{"n_layer": 11, "n_kv_head": 3, "activation": "swiglu", "norm": "rmsnorm", "norm_eps": 1e-05, "init": "normal", "init_std_up": 0.0352, "optimizer": "adam_atan2", "lr": 0.00156, "warmup_steps": 213, "decay_shape": "linear", "final_lr_fraction": 0.1, "doc_mask": true}
MLP neurons of a small language model. Each row is named by its layer, matrix (gate and up: input weights; down: output weights) and neuron, and shows model dimensions 64-191. Each number is 500 + 40 x the weight over its row's rms, rounded and kept within 0 to 999. Numbers have three digits each. A neuron's up and down rows have the sign that makes its largest values positive.
Before each neuron's rows, "fires after" lists the tokens most often just before its 100 highest values on Wikipedia text that the model never trained on. A number after a token or word is its count.

fires after: " An" 28, " M" 16, " S" 13, "s" 8, " an" 6, "n" 4
L4.gate241:511481570546532497575495503411481537456610540510473518466481447483532450405506479462469523525511523543500420479558501447426473475515458505498459544564532568485561557529550552516480446514535506525517504407548521481481495548518453511428512542544454495534472510449437495528508441539522526553524574494483471458477533487484502468417538459456536560496526456472502625517508481493471514478542
L4.up241:567529505587582550524518471462468506489507483563451456503587496515603545551596431498463533432455511557499474495481477492514533454511492517537508503512483516451528509454513519516500549581491470451515523489508508431517491487403481505529532481468406458522476485489528461497490546480530538482407526486558509456471516500501456494498531528481504513414531408453510541471447520504501514516478
L4.down241:557472500497544530473486510516479565454550534483572559472567532439581541538534463469487513453509506516496466463463493487453418474545467553475486521486504469445495461439547536554479555527459516485531530525479490407462521520439439477467495466498504582465524414556524429504522457491485539520412499499459547522467492532501415478443465469556493480487496509566407462579538442494506607473519

fires after: " the" 26, " d" 8, "eng" 8, " L" 7, " R" 6, " his" 5
L4.gate208:544513569492487496403501480470569531536526550499451576464478481514432512468479459530456438516498507507489513518485473505494571519482471540464499587578524515522558504494519425591487434503475475573522471507552498476496417585503470538480490477485516503541467521542496459501459522490438528528506527394474578491563455490487529441509509517464472521476440462451481492490529499508419498509434
L4.up208:498563517421549481452519467543538503454525498463466548517507505486496466575491517380507440522483543463545527514512544468538526422597481507535489486520476526504505471529483516464484479526563542450611469504464533555409464517527504458507514486553519512487495537469379520540513526473480493491495439519552469505460435505467479504447563463569592587504487487524505528541522509556465497521469
L4.down208:492535523508502545482522445436531520536451432452565514552433494566458435516545439516565485531513514454549526459459486473551530551415469535506476558480478493542482521451448516428500485505549532551542562443465476469554565484487468513467535493484513512470424513428454498485511525427520575440487518474477556526527449466518447426485488493474512482472537493523412482546564632524462505488512

fires after: " H" 13, " h" 13, " o" 12, "h" 7, "b" 6, " O" 5
L4.gate373:467531555489584586531532491476501486575492502483456492441548490507548519446547552502454500485557515556474533535429493484499448477529556522556409485547511517447519459500534528487463489518463497453472516505496530459555476567541427496508509536487581423493421546504515414532553474498499552483523391547505497524517527511491470497469609544531472478453517554516434560493515583482474501517489
L4.up373:493473469556527448479474480442532519504419560490525429431503560564461542528504528548554518418458500501500448581446548479478459469455441438473471471491518432477478504465533492485517509476501488497513540490503451462496530501516522502486582552512485442481537461511524484467459543506436453507548472521451512511473482479514517501546471468516454524453485469464470485491516525445485432509534
L4.down373:559514529483504481524527532468464475472476476488529562538492500476493510565493530470544556529552424522541461556454553560490574559481520496554519510518522472514474445450527486466464513443566623515502497555453599560423568421474440548506560514498497499451474544491404503526532522490464526470464594481459540475498454500507481434524449484498531456546520465489560552517531446504492459529486

fires after: " d" 17, "un" 16, " An" 10, " an" 7, "ur" 5, "ran" 5
L6.gate335:514489502538488485515502518531465513455462529447462529464525438509535571455504438498545420581538462520363448479518426477487452498573468482521507580531484473537570494470534479519505523526554413553512586510595533504513469462482446464492433472518566544507562433505506453468494488458560535555431490507496461487451494477526476476491541453463469527472547492527528572540478497530515411473527
L6.up335:460479490536488538554494461595504484515532426448504498498489533523494489563512435416548483455527434587512535595526528505540493496562495521598507479513473424510522511493479499497478430522546499439478468575549526448514476492495526442472425453518518458494571500542475456461518520532505554552437486495421521494525476464489488506469471507491498520470461558462461563455486447567460508424492
L6.down335:481446405466510458566505512456452522532543494500509530530559555513533466481457452504508421467532459465515497440516535509520442463511499509448477499550482488456413479519499466520485528549530515513413499590434444470489489501524506513446544540476458538458439512516529472563500422463445456530502401502490526511462548529496558540482469493437471470493503532500491531477525539482484564444453

fires after: "ort" 14, "ang" 14, "ug" 11, "og" 4, "ft" 4, "ong" 4
L4.gate185:571540475589437493483513467533376469510502479561483541522432540509537496505512534524489480514532550457448565468544468503421514480533580558514536498454467538469558489427493508492478488542496453504496540544572450458477556497523555511494441541503558499530511505490573494530532482537548491560544460535543548443541564503565485574439536522549514514477477499522499520527496586527485558563445
L4.up185:541537529470518479640524562450488533485509470547442519522539495527508497463409541511542544503521511615410490550434480456494489479533499465511512465476424479482492548504438545489436479442577499483424558546561541425495479501481494520463538541516430451531502541509517522513449510552483465544553514501474547553503539445574539510499492538509509577484473484556492501526484495494587436539507
L4.down185:503449517506493551516463480505417444452563461490539551530455520527424467538426502543531485536479486491536520545548528507532505527526455498465465570507438477488560523451537533547566471489469541469502479499547492509525483477483433541522538389381455506500434534491427521510452524481579519469536439460513561493514440513468411489500495416487485528520532557513514466549491443516528413458445

fires after: " C" 29, " c" 23, "re" 13, "r" 10, "ra" 7, " G" 4
L2.gate201:495504509470475498493493487496471495527491453525506458478529512528488500518508566470472441509530496457517430469511489611478497544537508528513472517417581454508568493496525476427514438503431469472513543466570514506564441503597462472536494485444534514545478438516566529498494499491531481461480471439506553497534517492424511570501547497554514475468526465477489472559570554495456593502379
L2.up201:470484446509477524435469587471531478518430527523547498464377490512479526514537461543481511571485514507561511618486459528505406490442487462443534566457509533478501450562512445568483462535493504487502531571572525490511485363582498539550487501493453529489488448487435474519501485465531511611509461494473526571515528551502541535515548529480442420484448475534469438480497453462498511480531
L2.down201:542520511500495467479523472531455472511491441496541536537519506516560515446511468566452467502513433537510490527496555526508478478501547491538504510491489514548476499491528490478515501499536551460496436494464436567544453467494515451520485460412550493535623495504537483504423444602468502430601457590560491504533544461424482457538561476535529500476486520487547518457448444515499512499550

fires after: "ad" 20, "d" 11, " M" 7, "c" 5, "k" 4, ".\n\n" 4
L2.gate231:590535491484515548488473475479538511485416471472461456473502504475511498470527581490554508493541521483512425506493512507483505519535519487472487518519510447524554464543537441492452528495518459516544530512510551505545433552461526566534530455508478510505441440510594462481510499470480490538520447449589482466530582512552565538427474578447518526479459482487516472614517528522456494511457
L2.up231:499467520547512489547449550486461488479514453500503503459424419570546484450434555559466498518448452486480476482512543385495505434508540452488524490474489459518505512545532495585520393498498470576504496488482470476565506515507508615476509515581507520542610497428581566408481472494497504493519512480509465503534568445502494479525448534498487493475488545483559477492520418454464492511475
L2.down231:540504451493533524435464525578495488525509493556495558490422442524470503447461488495491487493525452471532507491484567539449547478607563517555517527440480431520499478497511495520539481551532441503511492499499451492445503490420485476539513576567571524500524501504518496501520487520470492553495436520521525516405593551620520472455445532477528508497500434467429460506483514484464458597497

fires after: "est" 16, " C" 10, " was" 9, " f" 8, " c" 6, " b" 6
L5.gate64:508527514460467504571502462503454439549541480491458509405461537481478554439516499542429485542506525485538459502496537535419525514516513534489473611484480493515576487532517485493535509539431484443563513526548470536490473484484509502488437523489573518486540570556469529442509459520478428502505509506520561451512487555459500451434445527468560419583473447554480475492538381469501573521482
L5.up64:432521538479547494483492470499523547517471515479514540589530546484464541477517466447505510601476546546553468503467596504530433461516551583563522524573510455531518487553492480498411476523547470519504551517525504489536503509475556472536435504488544480582470476516449441532555456512501493558482550548519439512494480546495482544489502514455467463486521464542504449407475529446496528574527
L5.down64:401541496553528512495556511570489506468521514518450515565451429460507545528544479442495492492423466437538476530551445495582488479528481445511454463519498520442540514542471482443493530503492505485539529488511559502483549485497498463474486496490498462481592476463464527522464442542556487479505478483586518512519497458467474497522567508458498476525413467522505491479461524468453542549540

fires after: " b" 13, "o" 11, " app" 8, " comp" 7, " gr" 7, "c" 7
L5.gate227:472503557436427562590502541496530555547492488516568465445519516525531529500533460435537539520538535492535525522485508443481557443517488479486472475518453518591504449531545574476500515444462489394480458533548457521537543504482559500525559452492533499528411496546464449460527464499531493559556446510571543459483444495458467521534420553506524537441464513462556546532497535465401519539544
L5.up227:541531491538478518495601500532559462503586514448521527456576550441501437502502427436461497432513467486451592518501539509512484476430483511434461512496461424494515560562452502448470477517510480543405485484475469487461535484514475538510462514467541510439479467489454548446529545495480504497542521547600518475504511508474525463490511463557438490459434485453494542565507487520493462423560
L5.down227:501502420495469488490476549496466464471488473538447456554483402471538491462548509523539494532472482530479520450500466596521489411471525517556457528529503453461429494464464579497503565499489561463543472533415515544451511500470491436480459484495446501582491515491430469530495469535611547428520501435440541537461566482487531435489538557483542512537532455501542501415506481448536537468453

fires after: " S" 14, " P" 13, " sub" 8, " m" 8, " the" 8, " The" 7
L4.gate351:567529480484440497534541511455547497563533515458482449426473402494525529448471487464480542526463539505552481559516426436412488466478476475502461528459503466526554514508484472561520547505444485465455475491494457568480441469446565501552578451533542524473516544480538532491540479541439454468513474496541456487527471501460460484442544473487497475429500402507426498478505533521470548502579
L4.up351:554587485517434439457568469541509530485457509517491519511514455532535443524558552522548458467509595523522443474426483471502457512431553467490462559482528479436498538566456494536501525472579512530494474492502424489510469592423485566501554549477500459524502491527506465426509464477452504436441499482552511561492584470478475556569524469511526491514480488512460486525540593524483481460523
L4.down351:493440451464498504489446505448517530485513507461522507523479517413434483536429548473543462526473561536458587525533510484475466505532507455536585550441471524476473537449527553556486470531459403492483533457419493499487494497503502494475504488504512528458517505431519495505541512551444452429496526387531439511518511526465489460515573448476516492555456498434436483516511532520497565530601

fires after: "r" 15, " cont" 14, " ar" 14, "ong" 14, "t" 7, "oun" 7
L2.gate197:485518467485475476513501504547536497486440498540450485436576512508452521508530425452527442480483516458478484509473515463461582571468497491539513492498502477528588490561485537523489487436458438481534518512544493545511454509494471482496557458435548500525438431553504511504505558484439492544519466493526435445505575478472483499471493549547576542532494499520542482637554507540437524481445
L2.up197:520470555508624470556463534492492510466548493514492533535530498523526534483566508572526488570492480498408493508630506517506500484452492542499556548488463513488537481449535527575516513489498410556524489561563503541563513482519500498503477523481514557543506556468580547492533506544585565537536493579552455505502497454567488489535478565539566489516441464503602505531566557533500501497494
L2.down197:569501530528563505475509539579560517478524501498533468441427603554572582558569581446542461544525532522514433457447505530529502543463528439490561462462504508495449498507501441561528567522474483458512489533464511432592559492510438530433568486462552484484539490505476495485489543533439513509489489486443528515504519500582549472556535632535500422538499514496483504530562548568486520467447

fires after: " V" 15, "im" 12, " S" 11, " ch" 7, " sp" 6
L5.gate26:476493445540556516516527494463506500514525488479507472542485516555535511571512477480472545554526502488454443512467475432520454593533513543485543531472434491467522490510542549516492558549482497494478550432560517452540446519567527497492517466562428472522504545511502486515493452524551494496538434506445469514508562513552515542401382457511476469475574492492488489471439474581507482462476
L5.up26:525559475477490495498449494481530507425521505548577474539565481482483558479520488499468465466453550452560552523460509519467419490442463542485534498472473602474517498483494525503475576552403467480514392513491517533522464589462536490493522439472517474484482473451519420493443504534488461531432472470530507516579500572466467524493558484498530437490503478504462525517429549477449552482524
L5.down26:458454447469526522581486505542495490476529499484500557568485534449501394513439457468480551514560517462518540459457468514411503517379582503496461540519429499492479457476517526522499516474495480517520568492479510475545509401455451529471511485457517526514504568499528505476515513571502498533499512466505516516476492491510423544442479510408499465437544499506589459485550468521582447504528

fires after: " G" 15, " H" 14, " P" 9, " T" 5, " had" 5, "ver" 5
L6.gate166:494514556548510461510502472530496460492516534544543524513475470535448505461556480544442453440490412405533516462486476422466467537547480477517522514494502531523541487492469456554553522583414492549486462509565523491450515451512526473510612472519508563507518540503482453467395554487475534468482532475497462445506495467441468492515530497513480513479479455523511535536491445479537612525511
L6.up166:405520491551427493541489466505437490428481437521453518481522496443492524573472508496524597432489530538468542505521522519527530480453540495532518444499459537519488454528450506561459504519520441514427571573531473520524513457485487497440399414451464495464529433559552505427458530488504446517494498501533505581601526547525559477495485467479494364517501505473519536499539505458517473441431
L6.down166:476547481493531466509512521471562458570472494553493536476589498521484560590541478485484424447554454493471439441422477434515505497510520496498483483495503535447558493506466508504505532459501573468559515491544552480553565461428472457452503468533450478486471475466472522497490525442512519504450463613466498430561549501529476450450529446513459494484509547482461510566472519497453510468433

fires after: "m" 18, "ing" 9, "d" 7, "f" 6, "im" 5, "om" 5
L4.gate51:519508571499469497509482526472468467505488463546459453468469518563493482513424490499455472452496490465488433496562531549464515591485490560536459489443495453439496510486523476472425429475496464600558448488485510464476590522548500455508502476549507495504513443506490499425498534491441550483533514534451484438498478534482523536530540517550544611461570497512598587560468453506470572552549
L4.up51:515522512546474501490457469471460429520507426498570598563559520512462502476409516492407558470515423477455481516492459543494522466475419458497520390553449575552500511502491447520460441440445531514437526545604493560541468445471450517508526513457521504480498514559515494502494474493518510558497488454523490446412548488497557479521518475461509488533565457540522509521526465479474465548484
L4.down51:496504490523506544539496517462432547475547581578472542564512512534505508470468464473480500472497508499549567530490464459483484474496495501488465473475504552513459479575548472500518478499509692491455469519548498514590498514463513512446488510540463481542486562497490491505471499509488655451511478499428435486472508519509531478492523584443560508507509512469621533463483519488537489465539

fires after: " V" 17, " v" 17, "im" 9, "am" 6, "\n\n" 6
L4.gate331:444456528519526511539462473481560568556475475529508411504500508505497487528509551461525474487507491557563555540518485462448486543501482516500449496563515481465522558512422586611471489534443547527502511495490563451510406500547541473458510448511452508549504473511464429553505553478461512541460520530489494436534514432551519562476469520494419565548585531485552431466500501489501516453487
L4.up331:506428445459493470449470505519493532518470505501581466494464448501597439562442566478435543545544483419547488537533459524490424506525500498447526447548505555515455491488585546502503528474505511518497489507515510455474463559456551517503613494509544454494504554502511497402540446483494501474480466475500479482516558468520526543503505500477508474483506411477499499493487498532525527520495
L4.down331:501452524521518555554510488429520555400463547458606457484429578454495560461539484488527554534488487528428548511493505484429549532455482488557486510486516540546573473523447508515537527510518379541505485532466467560457475473473477535500476424425422499470452413530570467412527559564492515553463532422510529472534488522488565526491506527552509446540487517545493484463513463493523470527479

fires after: "-" 18, "|" 10, "I" 9, " He" 8, " P" 5, " (" 5
L6.gate248:437472521462516463561550424478559419467483515532488500506503486493432501449531481351415518530474486438578596497493480520516460476514506476520531554423490494537520556494457454494515472454552447505556514520515487541539423483488519460521515529496489544435507511478481554529547549459471500519526486468494460497509452461499442560464513494518516538549495528496499529488509529490429511564508
L6.up248:525461534501501498544550434543537484472525523535527496514465536583536509491587504465449530566493565517519461497544426445561450476459554529563533542444488505517539482421486575560458514523452432431517521539475518529513411473478519525478503437526507516512524450493450444479513592529531474558474536458572548481467478456548410539464553509502548478508552445508483515542460557545493494533472
L6.down248:419485496483494484465534525428494525515538457577504516514460488497557433499450503506528465481516486405546505558519520519474566522514453499462533473421500496486321432525476422514555433531501629527478510491506524448536555464565534571534511552498458428503559492493522499490480480474453505471577451474505495525511480492503543446498501450442485522442533503529471541485501539497513408502456

fires after: "==" 38, "-" 26, "===" 12
L4.gate73:491501516495515447529557500533515521611575508540503528515489476413534544520493504434489470516534525559549480415490473480451532472529541542597543533542521454476531378470469502606526498509484470538455477478494509511505404415446548497539455436577511478521465509451513506531480489499497548482501464485454563506534531482492523562563468469584494482474536456457531533490421487512566487566553
L4.up73:490512521530490477407543504522504486505532539463588485489556492502505455475418493452478516510590531535464492466507507494516491439543507467492502459546527453516522525490501464535573539455520501505460470475478516450501481503440529492512499512498559511581522560511466458399463536485430505465515468468578500541548489491497554388440484510528556473569528495526487494492524551491441435418545
L4.down73:559533469553485528522517504489520480499460435475519531486420590428491508549502539465522517477495491517478523519465469502491479500576494580442529500484414441403480526480454482478529557447485548464502513475519466432490547517495465461484479521515487467420468512488522511542457486577527480462423457461527477555489526493483588473510467476540499493490481472576484468574565431580410473489467

fires after: " M" 27, "C" 10, " m" 10, " B" 9, "c" 6
L2.gate1:501499475518496424448477492466493571504489508507436516472413430500522539470526551498525514539481519508523463570522481496482503479542568562448475510590483552448517394538499493483538491583526492495501601483491530427576459476519589448600523528570482487451490438466517515482529470532562538487575447511472547488561533467490453555489522497545445498506519507562511468557500558522419544521517
L2.up1:511518532509443473503497453434503607469511432492497519501452510489449500447467474503516452474511476500443497511412507499523567543507437533441500504504547601411463526535432510469528517581526560458496551448500565499484545475511430528465542548494482445513519556453414457505477445500506530450496503413510501507448492535547476523560495551617513488468508557520477492484558501502442505456484
L2.down1:479466430467511558437507512479479410448524465541566502543541420570468530405483496500463456503492439517494493504505524558451512513496511500530512543477540473494441550455518437436491539558513449506494508557444471476491438497523502506468478451481524465461514510470496494562387553547533421416433520513513487525471495478517580525456538491497516545456495521477518516495499470472475536468519

fires after: " D" 13, "d" 13, "av" 13, "ill" 10, "ich" 7, "ep" 7
L6.gate163:502513553452509538503540500498417468500485519495441446473519456497480486516496518528508478598502400498486507492517464510451543527486561458522466504466463505513485503537555470545483433473504542448593442491519461424481466514534512507464471432510540422513478461503479533486460503478499475482483545542412429521507497475445499456499477460521549504520435423506582516542473441508552398465537
L6.up163:433472558502467536507503540449503444441491516510489560454477498538517451489460455535438499475480489503544483478528520549432472533512517515508493489515484549446541457529483462458425493465575510498515550528495502416517541465553504526550504427511527542529468503541489538476510530453435520487531497506526539506496427433533532543564600516534442449485493528473539505472486496503498505440538
L6.down163:509484484513541500507516542519488473560561480514492515514527488485555427528489540544492547468489463574518500508463432437555518533464467458526511429460519538502399511543453478551525450510534627509456517476558425546518575575428546437516500555530614484518535434511479449442458466481532523459509466456491459529494610509514532462557497512443516440472555529460546567560575520448498502515515

fires after: " M" 21, " gr" 12, " E" 7, " Gr" 5, "m" 4, " L" 4
L2.gate180:414497533477456480491513520494556589571497545536478471407464516529510468431453494553528559525548532496485505480427467517492499510493492569538471533543500553555550414485568462542467477496536476497587508459547495465491508493418477449504546546522463433503489439479526488504458495450546460421485431404446487536541466525456470475442512558508557526456477490468556494520475520527501528526526
L2.up180:542575526550410534485502520523557528531575496556535525516474490446514523508572459412590469492518455445498515541472521536521446517475464511494445583487567407504514396492461557422547471577462515492546496476451463455549505508516469421508521499492519496489454514510493520531512487510485513478532450478492441598461544545497476586493520483488508543424513518520525477478490558432476441542497
L2.down180:528465517527511525528448544473480524446504499441498453468524481529449469477430533487495489419489453577453451480579535438532457555526444522478448488495445495561491532411522524526495542438444639523474483561459537556491553465546462409441486418499492498507487475501497516556484538541486476477442550482484536539489533580410516455584479501538573481526518523497537577427481535469503443498534

fires after: " o" 19, "ber" 18, "oun" 16, " O" 14, " F" 11, "or" 9
L2.gate77:506442517480580520535438459530516472526573489483448548522521490589543442546558447479574488481472489454462505486508498471497472538517481505467477508519419537510527409424504519566491501543439507417582530447523547424564508530431523438575515430495560432447519416501466490538483428426458569500538482479461478476502533467501436563475472467545553470471565512497552455503553526516419483527519
L2.up77:443499505524490395515523466551507509447459527512525515460499453463505538491486516487481517524553466543494521540515459491523417447438474566478488557508552533434517425507501427532476502431452547481555576493479471477545488509492436440569506501477577505460519442514531474453544437508448485487634508504493488474479509478556508562479517500491486579397517528589490449557540476435446504542495
L2.down77:451535529460522460474457549562512466509457529427473471568581504409452581540540558497525506497438474585569506489508529503492513505526507465412465481534479416514381454544498506539524517562563613472466535542514443442434515523549519465518525458473431522470466507446419504536491581509513500499508489515555533452580457469494486437486490507494495521555590479512527560516512515493461455466449

fires after: " o" 36, " b" 15, " pro" 12, " Re" 9, "b" 7, "R" 6
L2.gate79:516446541448519496525490512487554508569585485594430417504504474506531481419537519488511471477585532553509444464526522451486505436524527537505510536643513492553529500508515508541504476562445490468489519506520480582501531534533491476530528405473557504467469445470497419507485475432513452380546505506479526520535518497497464543477486457580483469430479496443579514547507469471493509520474
L2.up79:524515521597595480466516490543468517487449424394594452509429543543510505479455465483466500453538523509468491485495521452486482486509514582506507464504506534466474529502561561542521546508526473486515486553522445503509481509486541459535535561536516475473487497480528490504557487551503476568570515523536456528463518482527559480479565422504467566500464552557458450485523469501497543460602
L2.down79:468490535444480448485530529515559542496535466531486521462507455500507532571522531505496475481558465502481493465490518536480460463512477482470502540532503468465594476467427506503491543489488513440540608558479526517492547429537494501455495432436502465514524473530426424520505523423435521367449492524447463510537445453476475434581443479530474470506453524486494530559478473472477504575413

fires after: " M" 16, "on" 13, " m" 7, "at" 7, "p" 7, "m" 6
L2.gate100:536523413560488514516541440451512535545530479481543510530384526497530522536483521485517489541491513446498449515485546458412470487505500463538439483536473507488602496458566516535469462548558436549497439447503520454591518498534471475466496495498487472476445456547571506433489507497513518519547480442421538499576518417495548478433514466502491585527469535579502490547473504526512490473463
L2.up100:456498531481456448463587483461561467466550485430471478540474471505459526506488500500538415499504456574465567473488419420509456467429430528546451483525613500524498464525478524495503444466507504524486509518525496532492535537509556451475538563508515472514437502528487446514481510452464453545543556475431473537459572476483518545441543520483514488478476481501496491471535537470520448524562
L2.down100:494424470485489549463544529478475477485556497532507523450435512481513561488471492424497510396470538552517539553585524451479538440595503518453496544424527552480451516393508467454488476490569530542468466515523494471501511548449484447424486446502528517460552486515493444509489549483443459434527481468537500538489465469486492588569454510507489459447502521498529560469543538546506534471492

fires after: " G" 24, " B" 13, " A" 7, " E" 6, "r" 6, " H" 5
L4.gate249:471500519519522508522447489468458433503426521589559562476509499469546480510496514520473426572554501488476469465458491519497565548484491584518439530532512540512536471503535472487516570602428417577537552563527458538532515446537510494548460494545549506469448515491544466424525501441485518526481497515562482452475571491518525580533520562594461497469490516445519570513549434522431533553502
L4.up249:537503509500442527481435555540458447468449446534488516498518527561522486493439500461412484433548508522553482474477450560518528532457481568511504478518537464437525490617463491487539487533387432531484526427468493484492455487510510538491541422492535519571525523465527408497372504477492533466505533493504463515480552575497506521503528511502539498442581468473481517467555474482517498495549
L4.down249:441531491470583494571440480544499489485398515481531516455491489518542500498433504510472505544547486490458475504472504483546491509447504542510446515407462549491370512533460495437504549517492528521515487529469498478482512498463512482482495511513479537444468499334485577462490558496550470532495522554533485476577542505515572508518526485530553519443517484446540421450469461449400488499498

fires after: " (" 27, "\n\n" 15, "-" 14, " in" 11, " \"" 4, "T" 4
L4.gate341:478527483453495453437494478487566535435477480459456475433451477538506540463459473471470428527463538575513511478475457489536503491579513514540474560539544570583507471539513564538515546519532421482567521501524454536529448520492620522478494519560471542431449515572518458499532584442538527519525515526535532502588502464481521466431522560525535552478516530469472504555556535488494593507497
L4.up341:551495445517482452475494472525537515452485544514493510552470517521506498509555411453490508530449562577558437496481418441453505515503506497583452559504557499545550566525474516535488538498550401437490551547440532522480455485493566498496503453551494547533516503485537469471520582536500513596509496562514517463546516418494464546461504472529493456537493530493590502490517554535472512553548
L4.down341:544477462577535552473479525523499497495533506507525464507525560482541567452440522458533511498545469467416464506510531569474578491425496503448485450540475503496252480514515474469505512510458634451466498476514536413496502514524455491488517536499524476480492504507469534460481430473539517492497501495495484498508525517551484455501484545395500511473508501472463490527508430492510437472470

fires after: " cont" 15, " the" 11, "t" 10, " The" 7, "r" 7, "p" 6
L4.gate265:531491497432561499532518475501474462520493440410506536518454579595430498451520481473469458517451466574545516477498470519467535504486437587516450520502508531559559542528484478527471511466463426514473530521530495555522505496375539488512583477498555530530437463480497527613514508469502464520541555482509488515524438498459474536429502552545515470566469405459507501524527546464464570553533
L4.up265:555450459506506524508559489519497478412484551460514485589455507485545437530580545558476507459562506474459539539558492475409575536451522547487528490523422502442460478556477444497596579527548478486479470554511525500546513475468494501497579497446570466391538545394542483497522475518517486474502478463531531501447487563585445425504547494518500463451511493511462481559504544539490474421517
L4.down265:505493431460510517537463617558592468445518527504521433530554522573511473533531556539529457489483540542494488512506508478503462567513516525492438397467516441536452536505529518494482542492441486480459448477537531492494535493530481494536474525503465462452510408546577440560566496484502466476522530526601541475441540490497531460614606452567508517523530509488510482457446535563515463480472

fires after: "om" 28, "ash" 10, " m" 9, " D" 6, " St" 6, " Y" 4
L6.gate147:455470469531471502442547509506526512439514491534492491559533414451454447531486484500569496469583540480526432511499533509475433532462527503450447515469488584515571415501502456534543421530434528460533514458492535507562433530513479493551478429547548608532488502433520484383468486513512553509492524469556388446509453487423502445486484459517464532504517494543484426510477530464469517488471
L6.up147:461498535522454521476503476489522525493513463518510480517486443381570488491467488500508490470520509463493507465448539500537554578400507475497470489540505497462506471475538548457469511519480528510498508559444464482561508535457493489460487466508485517467492500537494458451496498507467438519467433434523437423518464604523512534491546492531470509487523510588550469505469429505497495457461
L6.down147:505531503506592474506516498442481482544490461432563547481513590437546492489455572516456484507544551428471438525525492491468544491488450518503472457466522491435416512528469469564404529544544482541561511485574493524471514524492520491536475496534434567441471524453489436544447465444474511545507532526508445501474450562516495510467516519459510496520491530546545422455516471494495462436507

fires after: "==" 26, " (" 13, " \"" 12, " def" 11, "===" 10, "-" 5
L4.gate174:541492494493454512578608469475521491456520509539509467525578498432493494514496435466572530549547588542516455481540505511482519519509483461505482566519590479545509469543490464533534475426465464496489496486505524554616514465488533455541520454554499535461499539603539515501533479569480484502479454466521523493511514431537539533493514519611500502570498500553551521534482573593520458599412
L4.up174:583472445580442487521481537551482591517544481505529515559537493445529550491507468498549493518466525533505583450620415479479487483522493513546435540526464484443481557391496513519554493550543479463474528483543515533507482436472563468563442497503508548458538534534525412474507533470450547473497518430526507509495455447534454578504492454497520507553460522486470545522545539554475512517457
L4.down174:481506518535530520494526473467501536536541499528539487530549518562450531461460512544511510531555497513528500542527550505450461515538486532475485512512526469537268540494468431437479528517448503518497518489451485465519519392479506496677500509570495535495475495519515482533456495450477486533487495455510462457473508511508657459492464543461489519462527499510458497503526532541483491471486

fires after: " A" 14, " G" 12, " h" 9, " g" 7, " H" 6, "ber" 5
L4.gate7:541496599457493511460478434484458529532511512535465430413443477486458451537490523418535470572495488484442462517439482438449498535499508493521453465431507550487531441578490541500491467498437513514505514500532564447525502527527476516483474461486464479433454494501500445387504505479534587527492489525467529479482459560479523460483537471529517465511480517555516514484476595473540489492484
L4.up7:475520545432461476500428518500490473531514533501443460445452503455540519519494503478565480476499487516496545534487533465523480521414509480496444523438496456499481468478484448463496515483492555513489515474491501459527458417511479548496488395459528488472426459449501520566494528534402529431514483528557490523495405578514536481551483477469443519488529596536447402406489528403560459453494
L4.down7:532520492520415448519476574508497436497478531592497513518618503549538495534532473460472622428497488501502472506548533565532508474418470472480539494540588501475436561517486487478484508495558531529447529497463492598540464480471477543519491487461478505495484464532441530540457478530491504515480580535546510519443482515493503490525487496464529472516535551504432463537430448470468494510517

fires after: "el" 20, "ol" 10, "ro" 9, "en" 9, "av" 7, "ar" 7
L2.gate5:444457490534506568470475500437489505548434385462566509508497495565446469593479526503467473558492478483482467437504512526509508427502470547510453527554542439494574488497632476505467485509396468503433464529517515541529535470537537506467470537545486501496431464527524425471504454517478514537518500514429476449479473461456479485556491524462476576465526526506529538493570491476426430473501
L2.up5:467433526458504491495476547514489527474486451551510499535570471491546520492470468518416507474539491398467473476463494481463452510495531408482499510489470511517504500481489558468521546527525482507483411500570551447483488585529499505512539524438492509458465505542417466515495554451473504468471545422459502465478412519510550512473528479476549495506552642494570541537443585438524477476478
L2.down5:483580540473502493530461446469477479452443505505468582548523529466512522527462479537495547501502479585534552498471524504488518513565510422550476419560423473416442488500523455548501553464443601535527531500511571449578548462439465486561428559536524469441514558480626476453473472478520542536501479508539474500462550424487527418552495482508470517468534496490524486490474510421517478514543

fires after: "a" 17, "e" 10, "re" 7, "m" 7, "and" 6, "om" 6
L4.gate259:488491502516465424533485527484448488494518464524527447482537516446523428465380475504520550484507486516472519623505510444466564550497493461487469416475525519546525553520462441539470488444486486592481432539581535478490539582466520491409569542515469515428497480585496508443521575511495605516524470493537493516450503575457492551516464508495517545460473504499553541508521513490479440542518
L4.up259:503571562496481530483520543524512493519497497458503540487509479563483469496489511489489489488461546451526485439474472551489518519387444580540487467489435499494480496440538436548506482474565475491479455509564622509476599517500525502516526485495476486569453555429473507505522517515517505512471482460449495537515410473464592474490516478428466526536499554462590501458546410481543481511512
L4.down259:467510531537522481537472549452452453450504567576529511508608489520468509474498493510505454457477484504446507537569504564469542580548572485472521484580439510500321457527536464476497474444483531499483475524474505469479432480512508475451570419542547510508509549519397507473514552523550551510470549498460466512508470505488584466579528516427564445555570456490522525505489482506516444558465

fires after: " S" 20, " s" 19, " d" 16, " m" 11, "S" 6, "om" 6
L2.gate318:529474565540506496513446425469444464541497507575534546530487400473459471483507552449458457494489543542456477468515533479495561572536454546535504478521496535592507488546535531505552545471504466509445501525514500476540498468511560445511473518554515495497439535450467469455549491539506542549487443538490517467486453544522473538583443464487526560542479443556455555550562488420425525471504
L2.up318:438565494550543523467468520509560562537482446436568470500474445505486534446500544388516442499541477522472498432423551480456551446446522498505496551464559525506510502531512513514556512528571481436463453439480509455538480485511564497443564463494527465507468509458380442486554541541490556525512524519502508452467511520421500501561492477501497464517462570574557491509528474502537521468439
L2.down318:510512459531473514455509475493517544506499459455583522496465479481586433505452523449445482433566519550492515467458463514544486522458494538525567508493559495441425450527476449529444486494524579536497532483480467442474448460496476490502534464539516511460466501473410476518563472486555521472529511562483543502449523511444593567439516600471470483501458446487507492351541470438449447509495